Part of a small language model's weights: MLP 832 GeGLU.
MLP neurons of a small language model. Each row is named by its layer, matrix (down: output weights) and neuron, and shows model dimensions 128-255. Each number is 128 + 24 x the weight over its row's rms, rounded and kept within 0 to 255. Numbers have three digits each. A neuron's up and down rows have the sign that makes its largest values positive.
Before each neuron's rows, "raises" lists the tokens whose logits its output raises most directly, leaving later layers aside.

raises: "si", "s", "se", "sa", "sor"
L6.down175:089134094133157153160080189140100111155187119152155118148124133072147136154130093122142128145130128131160079113114098139126085127109134127147129101126108150124111132106123133138144144135134134108119137147041132163172128131093129088128125181116129130095157143160181130171149109137131129127162101140137140121155104147170136123144075147106124108185101152143080133121180120147096129181093

raises: "ites", "ite", "iv", "ising", "iting"
L5.down50:140132160133134126123083146156158117175140150114130121182145105102100128128186121119167131144106111143138138136137134152093127119148125125099101098126118142108148095181158096112139095141133140144140139115118111125134132110122110114156117176089147149160150131116115103156116089155131090078142119080123151102117111128095119124113126089143167115151113122149123090110092108114143156151160

raises: "ement", "top", "ets", "ays", "ins"
L6.down522:124114103128146114146150109169133138089119139152133144129110143126144072130129143119070133146125126117139122136138101099168143152128105150107116121162105110099096131131099145143076142147119122127136155094171129111142112113124138107142133117129123140148140133118102142184126139108119127129121108159113150135155113118112139126161132143089112173106149136161124159099090105142131127140067

raises: "ate", "ates", "ated", "ating", "ary"
L5.down575:104098129153098134128114138115133117103100152085116107194120118129122115139110129119141146132112164155095115116134117150138117109167117145136120150111110169137172118138154147116137153161127133131157086137128113107132160134144072089179077120109130148118126169139118128144110135148161197111134115132116099119107146123123088141105137133165137121141135131111162137127114096162084111123144

raises: "al", "a", "ate", "yl", "ary"
L5.down731:135104141134136146112124104122145073149084108088162112125113127105143118138114131130129104141118110154095121130151142146138140117155126148115154101146105139097116118186084122149180107144130154134097131071180134137124155114154146127136106100136122146131139128141135115122083094155119120112136089157141119131096162186116056155118164128126126124168141091139116090116141160149101134099156

raises: "kers", "king", "ker", "ken", "kes"
L5.down322:107126115098133130133140168103136130110149122116128171175149121138155128118104154103098105087116118118201140107122095126093160106124161101133152107109155170107145109135171080161131138089137113127132140139120137114119111161117171123107123152092140157114178186115138149131107104171102145107119112090140121107099123099120163121087078112115111093105129127096105097122138060143116122134135

raises: "le", "les", "ler", "let", "lan"
L5.down774:119130154136171162127133162092144144127105125098161124082106093108104138163116137087145106115133119135125094142138141069142137141093122099151133148127125151175112105083116095140113089176118138150128133140112164134100129113100130101110150119180107108109108117150147151090148124104117136128136131108106153148121141153109159101177109155134145108165127140109119107146121135151108074142088

raises: ":", ".", ",", "ness", ";"
L5.down517:141166123143129111119125120145130127110129097106139156139122166170087114122137112177132133180139124150153144119156130181139117123131121134162120137112081130157116104090172097102136125119116130151105079113131105063147163138148114101165076111146139121164120091139138117103145129143085112173117076175113114100165146157122113136103125132116102198127148103144120109132132161100115105126120

raises: "iment", "ural", "ants", "ious", "ois"
L6.down4:082148099102149151135160149142127068135088107120153105136143118137093123144112144081159135136157110127124125089138108163118125174112108159129091124157131138131136147129136169121130120133125114114134093162154143153129122137154111163132091085103106129161149166111139140108174136115151145105108129130149137108123174130148129153108119109118104137120086099125116131158135109121137095136133

raises: " championship", " teams", " matches", " scoring", " goals"
L5.down61:133110171143136125125148130135109116119074110121100118122131124099120158146131134171124146143152120114143123087168167130131173107123132111144154150125141138152153129164186142127134095082090153125163143159139108171121140078139144129125094164131151120150143103076115118158075101106186122114116122119122143145113121157108125118148133111073123133128123134169151139099139115125133137118132

raises: "unda", "hen", "uri", "he", "hee"
L6.down694:102138126156111118144130143123155121134122118161116136112097119159141080106108125110156142109146116113108098098122135157123145109159128136181123148120153127093141088105128108117130114136100074135115119150128151070117124167119131145159158116135085123114154167137122105104076100126140128131142117113146120134163174117122149129158157107165110143140087127144082151135094117139092120104154

raises: "est", ",", " remaining", "th", "st"
L5.down569:177110153088139124110124092107134097097136161107135125126086099148159120128117112168138100122174098068145122128117147091129172152103093136117137146112106124141133119129146098091116108086147118119168142144099128133136125111183095129173094117106090123155121141127149095129155160126123125150169132127103110123146139149109117165135125134085155105097084098115128159131103125096127121148101

raises: "ac", "ic", "ically", "or", "omi"
L5.down824:127175114170095138144131134103171126161118161138137134161118119106113105153108146122111093146127117134103185124148145120163125126163103123146110089149131139167128120137096155135110159128146137131096107148115109088158126124130181128092121130134145097129104095125155147112089145140131137114136125146160111063094117117102124137086099151069106169097133121137112118144123150133143088143158

raises: "able", "ability", "ological", "ably", "lis"
L5.down78:069120152129123120099125119135110136134150143160123132150180092111128096153155133162137131168110172119084091126129135134135145106054178130129130118142160149170145113152179137101119122090115158119130149127157098134120150130118085102136132084121067126123111109122142146074102116122179181122117130130141136142137134133104132113099107112130105177169146109130161101123116123139100163138150

raises: "ks", "d", "rs", "ages", "ev"
L5.down697:135119136118145158138088104150137133145119161156147140131087163145094110138144103115140132105137142119081152131125159127130084134086113157103130146105144146106110101139121161136161128122092144083127098144164124125155115126113117129080164117167128106133137156107124136114137112130116132129124139141093139095100162162119100099153108130119150158141077117086148125098106110109150131110119

raises: "lt", "les", "le", "ls", "nder"
L6.down757:123150083120150116114148118162162137137137110097150157100125117110129127133129126105124165121130126131108143117101143122146167131121117122127126161149141150140105103137093140119083140126114146157117119090154099185114130115121153100172151126080127128125115148090102120077122144117118156075129145147129146167172167088126143118143133102138136113143122135134106072112127143120100143145167

raises: " of", "ency", " Of", " point", "ores"
L6.down46:085083109136127159133150121152157149141107089130136120143128190147185108217120138101100146140154084142118148137120139120126153124165138141111122158112107142105158123130077119142154124140112110146134138111121119121117161149150141098085171138150124138121125141111157141093122105101099144127162173124083147129085100087124109160148118106138122094145146120115095124141138130134105096130090